From a checkpoint of a small transformer trained on Wikipedia.
Size: 11 layers, MLP 1792 tanh GELU.
MLP neurons of a small language model. Each row is named by its layer, matrix (up: input weights; down: output weights) and neuron, and shows model dimensions 128-255. Each number is 128 + 24 x the weight over its row's rms, rounded and kept within 0 to 255. Numbers have three digits each.
After each neuron's rows, "fires after" lists the tokens most often just before its 100 highest values on Wikipedia text that the model never trained on.

L6.up653:124111099118099085165133142155103142104105150120118111113082086139114197131134115132125083153084098169137165098138115148143147152118169127121141122159148090137094089114141148136142139106135145140093117101174103104093146081134110119159150103116142147104145123123144131106108118154124111155121101107094108141154148114172179124123142142133185137127084132146146129153120116159160106177125
L6.down653:141127146152138141134112086090124149111143144129111138131138126120135139142130150148139130129117177100128125096076141154142123182098123146120109170101127182175150141154133086111129139108142125135084127124169111123127108089084117136163138122118144132091187134098115154098163173094141133124136122121141136145138083145091088149151117138124147112127126155150150137142110102117119128150131
fires after: ",", ".", "to "

L5.up1760:123151137100091131131159137135117155124162161114138150135117113136175113143153145126176117111120158170172151107116118110128097120178118145117130143184129145132104099149140154144102150105077086160099136129114131070140129156149129083176121121114147132141104119094125104157105119139143120135163111114146116108122128116165124149169136095108147126109133082115117140105147107127116116136130
L5.down1760:139114079078127118164094129143134164130134132148129086113161160138122151131177101123093088143141154115155079103125156173088081141109104124149115120095150112114160147116104123129143149129125144161144099126083127154118119135135124098114123146161176126134147133124172139130137146127116101144102162132124133157116118100091123146134156137160140165108130144141154136110125120122113094107066
fires after: "| ", ",", "% ", "the "

L6.up1407:156148119114112120143083089120086133098162105103067127160166138103157146147132181101143163141120104110124114125109156178182105095100132081145113140126128104121114098109088101156146108116143082123132139132129121131158135132134146133144119181138173156159084155110112143147113164154147118134123134123133150162130126110113150143121126135112086119111127164148140140110102136105172115151104
L6.down1407:116146096146127124167114144128110124112136134116154185136145116148098153136185111153092142130149124138168130101138170120150160120159113128134122143149136113123114149184132129092109106148130104154139105153121097140154151107152132154149132091092102174122172165140126165113155122119107158135088099137125144133143113143131103114140130090116106121111148134080130162175129138104132136126134
fires after: "| ", "min"

L5.up203:133123169107168103170165106141122113099122102115103141136154141139119098130139165103114101104176113115123147157144136152080129124132072156185137155118113122116118130108097099144100143103099100135119111145127119118131118131138126137132153126116082097132138125154142137153104151131078124139159132109139129102175121104129113105083096162123149129100135158112151151156135112139129101140211
L5.down203:093112146135086085104165149110115132127140133134161166115131165135134112127131118138142144129100120144123148126147100118144140088134151095113130131142114139141136087156094133097159146145106150150121101160133104165119146173136111155115185125114118176136140152137133107121143133133134155158111110118099138105148155151130153107159125138149090136134141131138103131160109131110146097116135
fires after: ".", "$", "a", "om"

L5.up235:144151116150144079139141146139147139119128113121155106134151137115116107097162171087150129130174163136143148133133133133097125128131123112129139186115164171164112113139117159155120121124137057145118107079146129117132134120143115106126103138162150139063155118125122148135095131089109144142140123129115121119134137118137138156098132140106097103121135105175115110099112152148130114196121
L5.down235:107136129171146124130171089129138137146136117170054175125136139099133102144132123165135147156173198115164132121140167139092110145116117098101165093129129115137126094135118172166142097118123134135149142119091153096114106105142110140109113176152118113119195099140148118145133131150115130109150139149131116115147133097150156121146139161124136120151103121138168128137149139152114151102107
fires after: "m", "e", "s", "p", "d", "i"

L5.up1583:098118127123111120109114147138101137090108156141131103120146159128148160097126149118156133130126109146129119145125133067111157118137145148156156158126117123124129133082132105153067121138175116119122153093136147145167131109131130126192109157076086112133123104117105080120069122120104153130123114132173134089133115110130104146121099138132096135166109119117162129149124117132085094127172
L5.down1583:120134110098115142149127095108176123144135122150164135115135124106111098147097167092128113140099128150094144120111147166153103093153132109170163113116112156129137135201135137132086083157111130128093151142115081098112119127158136100112121144107101121162095145132172109080140134133112148165127105103130146152153154103133093142139118122089104117152155120128112154131108119102079109155150
fires after: "Al", "-", ".", "R", "al", "er "

L6.up737:124116108143161118123153131103165122120160104131143154151160159109103146154111157109132123092102214160127088126106133107136131134119087125137114127127086108147126153153102151130139140132153144110109114157093145160128104107129143125176091100073136099122147157088138081146092135138128129113129120139152129133150141157151148132119138115140116058153084119130146132109136103119097115143151
L6.down737:113132141150121176068099103110132136112100131161130142100103131145163086106099126130102138151132142099147139147163164165108129126127165169125168089111130109117100123122125130110105147159127144179120127125109153106128129095114094159154133126148121072134121121146156190127134097135097057143119135118062150128120109110120144116138185093135147137139150133111115145166102150115159138131098
fires after: "| ", "the ", "for ", "at ", "in "

L3.up1435:123148141092149129118132067095096141168173126136128128100138161121147143130080174131103124130111100137126101062134169132120108121078104123111156147117127117153130113139079148122131118121129091121163105163116113102140071166134096106129142112106090134101068119121117103126131121131099131112110138167119128137179102096098134123118179135112179124080125184178114145163121147150147119151145
L3.down1435:149165118132144156129159129113183115108117119164140123123153161153120121143101137153157102137136108123110148091111133127149091102106133076116122079113138129131134147137105135100163078095172152160108139175113125136132141122131059129147112130140145119127065110123124084137109083157076148133122169154188109132142084089111108131180166152134142146174131132133115109157124100112125132131110
fires after: "\n", "1", "2", "Succeeded "

L3.up168:131158128123147099099134093151119123140112099170092132118105154119121155105116140106079110102124139090086103122152171065113109148175139133091149148161138124127191166153108092132140137132137143136148110104106141130163148133140126130161136183096128154118152151121102123079097093144139108134126098131134143103174110097136125107108087136134144151132116129165136134105174123132109186107125
L3.down168:167125141148149122141131130085126125161129138106147150164110142142147134129148161111143114122151143102166147128128132182135161145135119080116104095123152132094124158094113127136146118122120139117129107108120108150122136145146092114108132121144124122103124133097097148091178099077144160118148094138114117097104106093117143164103112145111155140177172105057148129091167145155133177099145
fires after: "G", "Sh", "g", "Dr", "Me"

L5.up1266:137145086157115107150141119112157091099142112157095127108132092179160103136154090142102161119072145194127133138140167137093136146104074139078136108107119097171136127117146081091130100115163120100042127152128152120121108155118142091153163093133142134134098128102147126116163142114127131171131146134140089111152117121085153113123147117138124100113126110118094121110067130167133130107111
L5.down1266:108133160116117096141113107120165129089080145131167140122139148097117116139131140173133150149116134119114118146122165112136107148141121137148159162141138107101135138110132159112092123119112111160118145136125119107169102126129133107126151123095164148107094088123086111115119102131159136107206066128147186139151134127173151118123151118072148117170157078131116126172114085131144146125118
fires after: "| ", "El", "U"

L3.up1646:152153086112118156069141121095095141130126118098150124147172122104131128103113135146115098111099112139098106127101148106131131133134097138090107134121106111082077110147114140094126133107097151102111113135139141148135156142119164151157125156117096126135095156152075142101104155113132088118106145184143131140106148159134125131171158124129136148134134128147144146126092096144125101138149
L3.down1646:117121117128145114153158143119128121092129141133112149126135087119135122103112124120129094144134146089142151131134141087082138103138128088111110121158155135102103104098119136149081134140130124142124107100128125157104133124148092095120100128158127134165104139148144104146149129108139143074177131088119128180108119096149122091142095108127179145082181117129126100114160101145107095135125
fires after: "S", "United ", "Man", "An", "I", "as"

L3.up1356:169122122149118105159120101140108127144106124124110157124090139140097118144127117148199084127168139178128071126119137117153126098107088123129061167110123143136141130110105120118135127117138132175130152163118128132133137143080127121165117141140087079146147113135160127144144112136128161146144150146098152133118133137121086144100121098145097115132128157143121152139104087118123114111116
L3.down1356:083124156107100094113097098117149096165121115134136078153126119094139145136132141158135128097125123114141145137107151135108150180160136150119180116138089147105137109155186154144160139125152161152151089113113124139153201119163134094119107130143125166089095124077100088158112089159132134113104088171128115082082130116110108139114101173149136142123092152127147130121141131167145155121124
fires after: "202", "200", "197", "201", "199"

L5.up408:122093124134120113132142163103184100130081098154073137142124109142183147110138112136124160121101113145135125108168148158111144103126128129143143140156111134124122129141181176139110138155117174133157103133105125110132082118151106111161119102119109111172151143129092122099121126120141157158094155096133154126177181156093104107122172102175098125127138188105124096116136120120124148117111
L5.down408:118142130139108123137125179157097166123145167138115133129134158166136168106126116099093103129152135133154130097141109114119151080121146153086162140110152137086164090173136099146110113126149147124153144107107134157159119107134134127108157080100086139133176137139138160136151123115119130119127166084097148102102117114100153173110128108148122148104136161128155119126150100154143151099095
fires after: "the ", "of ", " ", "at ", "has ", "have "

L3.up853:148101102123124129119117132121136189109133136127077104106101140138131132174127158093144097150145134106117143121108101141113074172126083106114115142099146088138145123136170103065115115155165069162119150077122145133096125103106094120136161133158140128121149171147100124131101121135101091121140131133135101134126123119104133096133166134147101119127133179118116174153120137148138129124156
L3.down853:154116097164164143149163157139089150161128160122104153166161153155161089107136135113159153123134107150135125117126131187157130066126151133147103099139119173141122118138128137147156145104101106146102159115155131142115123155143150127128120130126135161136152120038141130114096141122138146145134140134094080146130110167138156118088093137114118127147137152128110143080106159148143110184096
fires after: ".", "m", "D", "d", "sch"

L3.up1642:067144139126142140077138118107137199151059105129119093152178129146142129121101129103103141158125160137119112119136118142143139099056128146111128132136118132128129109148113111113122107149115079118163125170136169114137113131119163115084141102152162108090157129139109136147139096135104148152148139133120136134118138114161178116116109104106148147135131085136140062092114174132135133120166
L3.down1642:160113127125141126145111160111110122158133130133147145092159143154168144136112118097116107124162149133112126167159183152160157114124129139121129116095120092052133129129127089159130145119159135120108114111094131152081113130156187131132129145162150106097104128159151170120152142136100153077136166101127119110119118125079144102113160167121148113122075168134122116141111134116141136141103
fires after: ", ", "; ", "there", "most ", "one ", "("

L5.up1460:114162178113164114100167117128155137118140101156129102134081093136107144129154107154143141157113149126134176130155149149114163172124069132095130148106128130131126132132122185153126124137125114110139084104140135155113105170126166120188117149140151146138161125116164144110107135146118133141130144108133141079116121140145127133173107114114087113127154123155152125151162138165122110117150
L5.down1460:156136171107080121093101119069131111143117117105131142123104104110146122122154141123118094103088104120143147147100166172092123164114159135123123123094118160126123129122126125122140126133075147126164154160145107119152152133130137116102179114159190137109128133102142130072119158130138133131149119143127137162117119171157139122116116126134132108118179101163150119137153126115143163113147
fires after: "| ", ".", "2", "/ ", "^{"

L3.up875:157121150157173155120097133111119106097126135147080137138110122137131141094137165106092136106098132132107096074145136108142094141158154191130137121129131136116118144146125150089138145157135128118163137115119129123114079099127136136149128116095151153145112130175150183123103089122112088103144118145144082130115174119133138137103151169107128132148114112137130152110135127130134179157158
L3.down875:099146100081103113128127163137157068141151142150108087152163119123136128141118154122161080104100128117123184137131140149127119117154089104161100158154136144100128112141099105116112132124086110114152146115128127122142130115155097081129159159123166123143098143077090123120153182093109164135108122146124124184153147148130122125118152185139140146136132152156116160106122164166107123122093
fires after: "/", ".", "G", ",", "several ", "00 "

L5.up498:107186110143136149147181114145125122150159096143112129146139081150079109120121136086139158137104093113121142181175142077154137129127087120114118133096127121105109159119167114122091118126128131109094138138098159174119130202110152115173089121152144090108153151125135142170101100137139109102160121164136084160111126170081122142135137146138111146147148132128108109143183123150198079114114
L5.down498:113134120137106090146111173142142111129137135102131123154106152116162146151132143114158101149134126090128194140140141117174153118100124142138072114113138143135153155096118094162091166139129098120097099133139170142150124140122137100099091135129153107126170177122129138091148132129103115131107105106124180115108105112117163123103149101127168116074146111136143120167124086095123097142128
fires after: ".", ", ", "^{"

L3.up452:111147140160136157154150111152128104132114090104143142135100134163129133103178113106133081130138174150103115145091091109137120128172135125120181137128109125169135126156076133103127142131136142128138120136128155108137118113145106124123106093107135126116131096180105079151103110164137141134153120155100126165142149151082196063172119142100160069109129122086093138093137143169177100132113
L3.down452:136132120133144189099098145101102147149193087124141162124116148132129144149150148133136168120133135149113111085145145134100090088148128176160149139112112113102127157166127176133121119156110109111174146132124080140162124166146165163106131119141150118155121138144122129122153139152116145113163133103150102146161125125104141077125155131139143080163139138119120098128131095137134127158128
fires after: "K", "B", "Ka", "Van ", "Ch", "X"

L3.up583:074120166162197127084122130176137138118111136138146158146118133096089121117138132136107120112108193152091138094111129104130133105170109106106168134144144170115117141111132135125180124135130095139149129138120136130130085135167131068111075124126093128115112098131149107141127142118131158124136103110109124126078112146122101097109159164130125152120131147102133159135131136168111122179119
L3.down583:142135148152119119144137142118125160157109125174155117111144131108124153159141165143151108150113125149168092110115096128105133091142109121136096111133130131107138160091126135140117158149137114149128131176134113147117127098119155147114112092169085119159108187129135148156109113150088156169118126136090112130134104115103093073079096146138160116145179119117139104174127137162117100163160
fires after: "| ", "Van ", "four", ": ", "two"

L3.up990:140125134109088123115141092138125179100118116194109143138127118086126118106131136122130124089155131123127100140148134126113130137128121099124123156113126105093120165110114116143103154157169125125122115131125114152162093137089149141126108127116133111091129146107147132153122146139120144126104148140122074111152142157158126152123108177152125100135136132111111079113141108096140139097120
L3.down990:119110101139130141124121135160106153122115138077063114159119137084123105133150126088141182124125113142168127131109156151142126144169086142129121121120173138136108119122142101147133129101073123121168162128099151134081125130150101094147142179136148160122127099136119145135109099162135139102156161132123114159139125090109072138126124117076110119121106139112204128099111134144166117141135
fires after: "/", "m", "T", "t", "D", "similar "

L6.up1397:179132106168121118128137083138164120157132111125131062127128156107109147158109124115139082130119115133080119098173107083202114127104139143142132116139114107145122142128149176139159110127163113100112132163156146136089135115118136177093080115164119109144112138168155128134129155153135051122119115126135146097141128130128118108156139109096104078161105142065128112138117109138089092118131
L6.down1397:100097157130154139117111138147141078096125156126156107139099131170125124144146134123130144151122122142126064119122176122146116104129124140126157115163144090102128100134150123121103103140149133126118108137145132160103133131088173128088127140152131151136132156139139133089130159131114115104159114091136166123103081138102174130148149157080124158115148094140142141178132085147091114138111
fires after: "| ", "No"

L6.up819:127123114158146116138099161139156160087137133140119160108125144159097092104131127094145126098125107144113128125122125113132142115151088137143147103110143143106149101117122094112113103127100074151133153129125145138126115150158139106147065110135098129060079158125142149112163125100101090161102131147148141127162154150106124116103123116122110112119127168147152149143127145149146138147153
L6.down819:110134123157144131097171133121129135128141163109131149138152099133154184158127123167135102091097154153152126149149112090167113183106090140156111135098148161122151132093156121111140108152167129138175129132159123137138147139107131167132121099125122109139096174174120105159086173143121182119130110143131069135125126131119193149127102100112176136149118130157118132151121122124146115128086
fires after: "In ", "On ", "2", "1", "5", "in "

L3.up1243:150125124145119144182122112089154159126127095149130131169134111123149139170120098132081077141123153139140133106140083154161123126059125102068113129188139151099138099094115130117106115109176136147127107104144158093132087094141133105128076125158166142108134114144132132123125124166139143157135135140129147140119140116091151112147107159116155095092130145195095127124113111149180152137114
L3.down1243:145080141164084152121134122143143119162173125180100067130121109136111131152112125157099108143107139092141105113103173113130171133127112124115108133125139121122102102137152129120109128145166136104093088093095132174111141131155121125103098125134079147092117153103125137154144176115110119121136148122127132090162110109133143107161130123129106158121125144122165074102118138088148134146134
fires after: "B", "D", "b", "Pi", "d", "- "

L5.up1571:121108145126131121196128103126117120129079162129178082097132141117114147157176117154094140116127108124110111126150151151154098112156081125125121177164110097123116090136130148114116134116098099137102134083144148093163141138117083063120125168126121151115114122135157110137116098125117117161109143092153156161127112096162115117102150158102137131114142100156106132130096162111152130165131
L5.down1571:146122150134132140157102142150124141137156103120084110139149135114169121125154136137152115154122143129154150186091120130129121119119191120172139117139154168101137139127101123139119161152123114135157118160111057150122134116118086151141115094154110139154112114133128132140094158140074099155112144111117223107108098131119114126092129109115145125130121188134069130112161115133134129111143
fires after: "| ", "-", "m", "/"

L6.up1592:127090149109155101135086100129137089146151163112129092213100102110143161109142148130108142187130072131132086123158128141140162126136129116157135162127130159111120104084098148144120125098150108106116110137107109088112163159141152151107126153137126146078090131145122181119124132118148134157171136143116171102143120116089089094116149123111094117168136105173110117141121118095096127147117
L6.down1592:139140110127126097155112114129117110135126138128153106150110116130147102140133127086099134178116153086148172123101172089142164093093113122174110126149139102133121105118115164134140134159079130125167141118147154109104128117105146152104097150169109120126148165118128142134128138166085173114140107150100130136110089162151146144077142070128154129146135065117107163111139143174091117130119
fires after: "| ", "; "

L3.up217:143119111129127143120108171104074141153122123153123137114120080139100118140092127112120124138145163127054146123134132144121080130126128150133155135096150110114184109130112167126200114139122113144139142125135163132112120162086111142116106141132106130136143130137131130175135121115128102172114138162163150124111095128133075131158100131100154128096121148138091167120140178123131127151126
L3.down217:122149143124139122087152105100120127144093098166155132110158134132157130098147131093163168127124149150129136101132106082111138132108122122158135139107135113138091068140114138164134097122156168107123095146147150114133143124138156131092101151115134121100113124119108110108139133145206173121121142123118117083123129104175111120109107162105104140105098156123125125184126110108145120124138
fires after: "1", "2", "was ", "3", "were "

L6.up1389:095132153108119129116120140137139113140126101126119151134115125174108087124134088137109119098132144075098074151177076119134131073136104073092172164111117130128167134177141145131158106098103056178095082140156159134118127172128117104150117108180115133104115111153155142141144098159095122121137140127112127073129123142126121113084088124120145141156121106133144148117166092134105137154152
L6.down1389:139088130109110135117160091114132079113104115127126133118125149105169122146136132150137148211139143137129090105128089075107168115097105125115138146115095115143128116119104129107137168122122160168131117124130080131150150090084156143165084140128099116101104115109188116145159158146114093135160186117129159131127122119120120085142158143165109140124122093156100139125167140071137134167071
fires after: "| ", " ", "."

L3.up827:128114111144148142085082132136114134131120120146138116111112125082100083125093129118085117112122135090132144115109146136122110128063106118107137141111124098141134086091083125113117149142110108149097142116137144125065106143161169173138128162137098123109140127134139131123122113108131166139156125111121115140126181081127143163119108114098106088191121162128138100122137113165167142135142
L3.down827:174123136139104145119105153129159094129144110097131123152098066126093112152136124116124167166094143163161173104101151153105084115118114148129142114126128140149122140146135116130175108168121086146104122126149114137120081130084132123115131134109145161158111115149152142099129142157107102104122159141106141187131161145111147080177157116110116116133134092145129127123131128114101119143094
fires after: "M", "m", "p", "P", "Q", "N"

L3.up1654:144130132106118140126162160135145115153134122103103117104137137140148111141137110104120096088120153163098136137083110080104137142108108100144108135131146130119123110117149152103158100129069137123137156135146167131097148133146140163174161101151091098136145127112151103116136165086140139101135105108110153122079123112179178143146150112103128154117145127134167173111127114136124104112156
L3.down1654:099146114105157159085151139167137103074093088087104167130161113127123163149072128081114124098103098148105141118145083112152101078164154130099132163138140137100130114139095150143109169152108116131140136158157132185136150165144127111095125124141106135131122130163125102157116125096098147170156138130118094154161088097093104110126118103115128103122137119189097136141081122110121066106143
fires after: "United ", "U", "Ka", "Ug", "S"

L3.up817:104129149115078118131127155139122107125104184105146093084133134105123134125154113082115096136159124165143142118127125190131139119139110158147111121157090065124160119169135106143148122136143114107094181139160117122095139115144133155105182140145140156158128094117111066165112134091145152124136104168145124107116123167191111140163136101118165085178138109125166127152158105129139106143152
L3.down817:159099134117155179104091133128165096185142125153126140127104101129094123132087113135128163110122117142155102132148093149136129162119129121137135139114076141132126145137093116129119109109142143094102107127124121132124126120160123114107135098134072102127099152157144150157102125150163095116123144112163139138152114099132096129172109127111138118131111131114089159112099121151142098114127
fires after: "the ", ".", "a ", "$"

L3.up1455:102144132106114131113124151126126066122101102137120111151149130109109139144143133122100157130111155131140150145104151141107124119093106110094148131119103106107126128137109143131144099134130132128045113134111127115136148146152153114153114145081134152193120152138130182113109107170144097145168094089112119111152123127148134100116120115138135096115127129087101081100081163134139166155158
L3.down1455:131114130141096138149106158130168103107141123104130129089125167100124136136155165143161131147157115086150165115152152152148099073128111135154129131134139140129121109088123042189094138175117134166116099118137098145101135116134110095148121120131147117125097144124075140128165151149112143061113135106153178136131136152112132160097167150140095170156174129164137139131105122138133138136119
fires after: "| ", "Hab", "w"

L6.up1325:161119085134125104173124151114110130135150110155128100151119103111118101118152142139131098126133124113145151120154076032128121145113103106206159125108109157170118124133144126113132154128105094116158119156115131142114155142104112160125121135128141120131089098101111112086110128147079114160139098090114122163144149115140173133137119158131105130141086133130141151095098122123106071115159
L6.down1325:096104146085112163108169124137127114096144171120120110131151170139131122143113132130136139128146128074118089121142134140122115126139123171079109090159143142093131107126118131140084132155140125140144123149082148124168113145147155147107109130128106114066170146147154172137125110129109105106126119173132160093096121131119094136111152109140120146123132134144134134108132140150136208163065
fires after: ", ", "N ", "p", "5 ", "| ", "New "

L6.up478:170116098121116110129149112086124102143099127110106140086148103115141113124144112158135111089135134164121130145146132098133159101162110092119149123148127180144109143136155113154179118106114157127122155129101159115128141169136125151109146137121139145153155132159109105128115121147159088120097173152148153132121082138092143117094103096147105092080169155144164188096119169134092121123128
L6.down478:087106120133153144140130128143069178128193116119134130137111166155139126129142127117125136136126112101121132120159145127146133152141143149135147126127140132130130122096091178115102134121129160168162097131127141157112107145146112112108118132137134111100097133145140124156114124124139138101130126120146145144129128110131156100185130132131134135133141074159148130094129178152138157111121
fires after: "of ", "the ", "United ", "S"

L6.up906:109091101074093157145094130132112148185112092125100162158145109178145073149148117109090141139119137139132135112150122082112158128134091097083127165086122134138127147101155146162133161123158101129128131130142171123109091150124117153146131112111178082106133158146102149140097109121143165133143140126138113144115134078137079102139117141111136094142128106084164078115135135169098108164117
L6.down906:139129133103133123136122169136113083122100166120135077092133117102105142118122121128152132146141138074104155100099140149129113142143123144136135116136163100141098148134102091096110127136097169171124139130105131109145137115117131103100141142147117151140113115115126124140153109123123131161147125109107190099099146125110157139148103147162151140126132152141066138137111125086162137124099
fires after: "| ", " ", "+", "of "

L5.up1036:147112106136138147104158155162113139103141129096153150156108163137108152151140133112108105139071140155132145112129133150117108113157116138121174127170100160158103088099142141158104127120122123102133116080106131143143130124133146120172133134124128103107111133118079092117145145107091115091131123071088138112153151168162171122109178116134105116120134099132098100137100166163131093151152
L5.down1036:081137185126137147174096156137135155118133092142149083140131133102133129168137093114145082144129144100141148117099089107142126128113142121115128073097124147125127123155140145118128076133152071103069187146137110131122102146148118163116136157147104125111110103125149116127141121141098131134126136075209103155132124152149110133115087127112129092198145128126123170156195107129123144107167
fires after: "| ", "Al"

L5.up86:163128147133103108100145121150143162120090132137134156117124151109100128127125112145112125102109138127151130067109124089129140103170194093123099146113126134167088110111101179108115102102109158122123127097144162152108114148092158151115121092127099123107121126139143091108134161106082117165102148118137126100149141097133129120167126112109098105152099116111146185090139134147118120114142
L5.down86:119169130130088127132113118118162137132159166165136110126122161144098107148149131120145175133132137149130141132158124163139110133150141098139128132114149100105141105105149153149144126126092114121120179150092146132159090137180168150095111105165127112134075161124120129141135155136099151115154087147144144131114119168142123106087176118128156108105126131124133115084088164109121123130165
fires after: "County", "Township", "Party "

L5.up1622:112132108135122142113139086139110115136149132117080143096125106130085115132155147135131121122127172167132150143159130142076134137124098124156133142149137121126088094121138106157088145152163191155141124127154121111159102163147113103165114137105139082151171062136103131145130140164121140156148151100103104114105146075137128157108114131123116135102122127100124125124139095145141123131156
L5.down1622:069139151109124100128114128167137131111134078128140144165133130116104101120098106141126129115144147119119133086167120133148160104149138150085170145079134175122149155185108110116136113150114116092151102121148090171099147170129150100091158174116146161118138117137167143109114150152172139105162135140135117100120154144133115156151119103120096104132127090136106097088092149163106082136136
fires after: "–", "; ", "| "

L3.up235:131130100086121091107143083140117106181114139119138145144111176135143127118123133159097123122140115158087112134091108107124148175113116145131141160124100136105140094133136131115135069159139171118145138083135115097170126146143123114143126141147134107121091105155121116113149149110134124135138106108080149119150111128112164131107114098102104154134144169173120170101146124141117129112104
L3.down235:103129090104141116131095135106136136130155124114121119117159100126126133142110140133092105160105154090128163167152181142131119146119121075179136123146104119163087140143100072117139165110142110100107133154142121142138129173114147110159124082097195139153073129093125100084129142097099103120122138146165151152118093131145067129119129116132126135136164085106110147137119116133134121107105
fires after: "G", "g", "T", "at", "S", "ot"

L3.up666:109162133056166141082144131136139136120145135127122131121083146124139115116141152141127136147107127152086140092132113147128065144098115124115133109169150102123130155125083123169107109121156132116138186118115127162131108161098159109127134099140170178158126170100117116087128100133206116126144113130130159108104122121140152133151122167102115104107120137092135113146137114154119107109116
L3.down666:147108168087177121123109118139119138123184124189156086146152156103103139118110171133125099148143131105142130120115096098132103134121109130093125086165157119139109166111093145115132078090093127082164127125151159165142146125147155123119129161109148147129105114145149142129094113075120150108152100101118104149135109116143098106129087099116134111172139131127152119090131124088133150115125
fires after: ".", "\n", "- ", "/ ", "| ", "|"

L6.up23:117166107093122129147082120114167128140149134136077125077147129119104144130175136148105126111149131144144142148119140139138110154122085124160076097072150144128115127128113115100147128155135167141134140140128159158138126156109112128151064104149163105180077153139133167156125125145164115087076102112124133100171128088080100137145119089097098142159152114111148131117127126082139111106144
L6.down23:160087171151138088128135149121123160099158130132138140222076136090101092161122145104165110091085130152141135113136138126159085099111089121162155170158134109164146103098159101110097151114118147144097138098123111078073104127090115088107113122121144126143092135189096123153114121144144139115121128150082123142141109122159172108124101115147131107146140154133124155158125132147122092149144
fires after: "."

L5.up1418:078165133125083114133150143124108130118118129094127116132144123136110118109110113141110144107154091149097180150117084152137138164119108090135129128121109095140138136104127101143167118129146070142117123179116148126146124132114088092160118147138087097125119132116080117184147143150112160146169095121158132156130152125138099142092155118137107116086114103142164117145146110130141113104139
L5.down1418:120151120111142133112134119117126111123186124100124138133137126092129126171110132152111160140099121119160145157127174150147148136181130077146126124115181108113167163143129108152136164123146151131131120133133100158166129071163127152143105110087148144153147125092133133105122143117154100096192113076135135115108126108123093141085122109153108120116168184084126135153168128104113161113161
fires after: "–", "the ", "to ", "en", "in "

L6.up686:130125109121099146155125137112099147154159122161123092155135109173121134138125115107117115108126109113141139122110130108134110097123124163138103120124096086128121157101132142107121100138162123184129111105086159156158137147166136124118173124171122139149116151089070126145104172103135136123111129111086107124136106107090138052129087072138099144128113116119126100128177115133157132110134
L6.down686:163135122119157119140140160113121126129168127138177128108115147091153102130169143158117110121115175143154146131117092073147145154128130126121156150132112118109118125143136097086092091124174145127084137147119114113060157122103166116122085117129173153130132142158135113127119151094106076146159097126100152116095121145158137122145185106143168125111133153115144166145142141128138115152112
fires after: "| ", "th ", "Annual ", "; ", ": "

L5.up1729:120128150109128098093128114133092115101116110053164146109160136127124114124158101152079116112122125099108121154166129119129159138106101146184132138144139121144136180166155149151101155128126136148170117128119146081127091144110147127133134154119155133155146119134149185136163133122142100139138130063114102136144122082151078144106156152093087129115070106132117096109109101153140123139116
L5.down1729:093112115154146154146121174175117137121142134128142112135121130119139098170119153123130085156172095146125123115156184134127130130093120130133122138105181101156149123066130099157137106112162095143145123102145096123116156147101117092076128145133125127159141112094132132140142106085145140145144120120117077149105113127132128134095137159132086131111128132143117104121117103099126099125115
fires after: "| ", "–", "1 ", "2 ", "1", ", "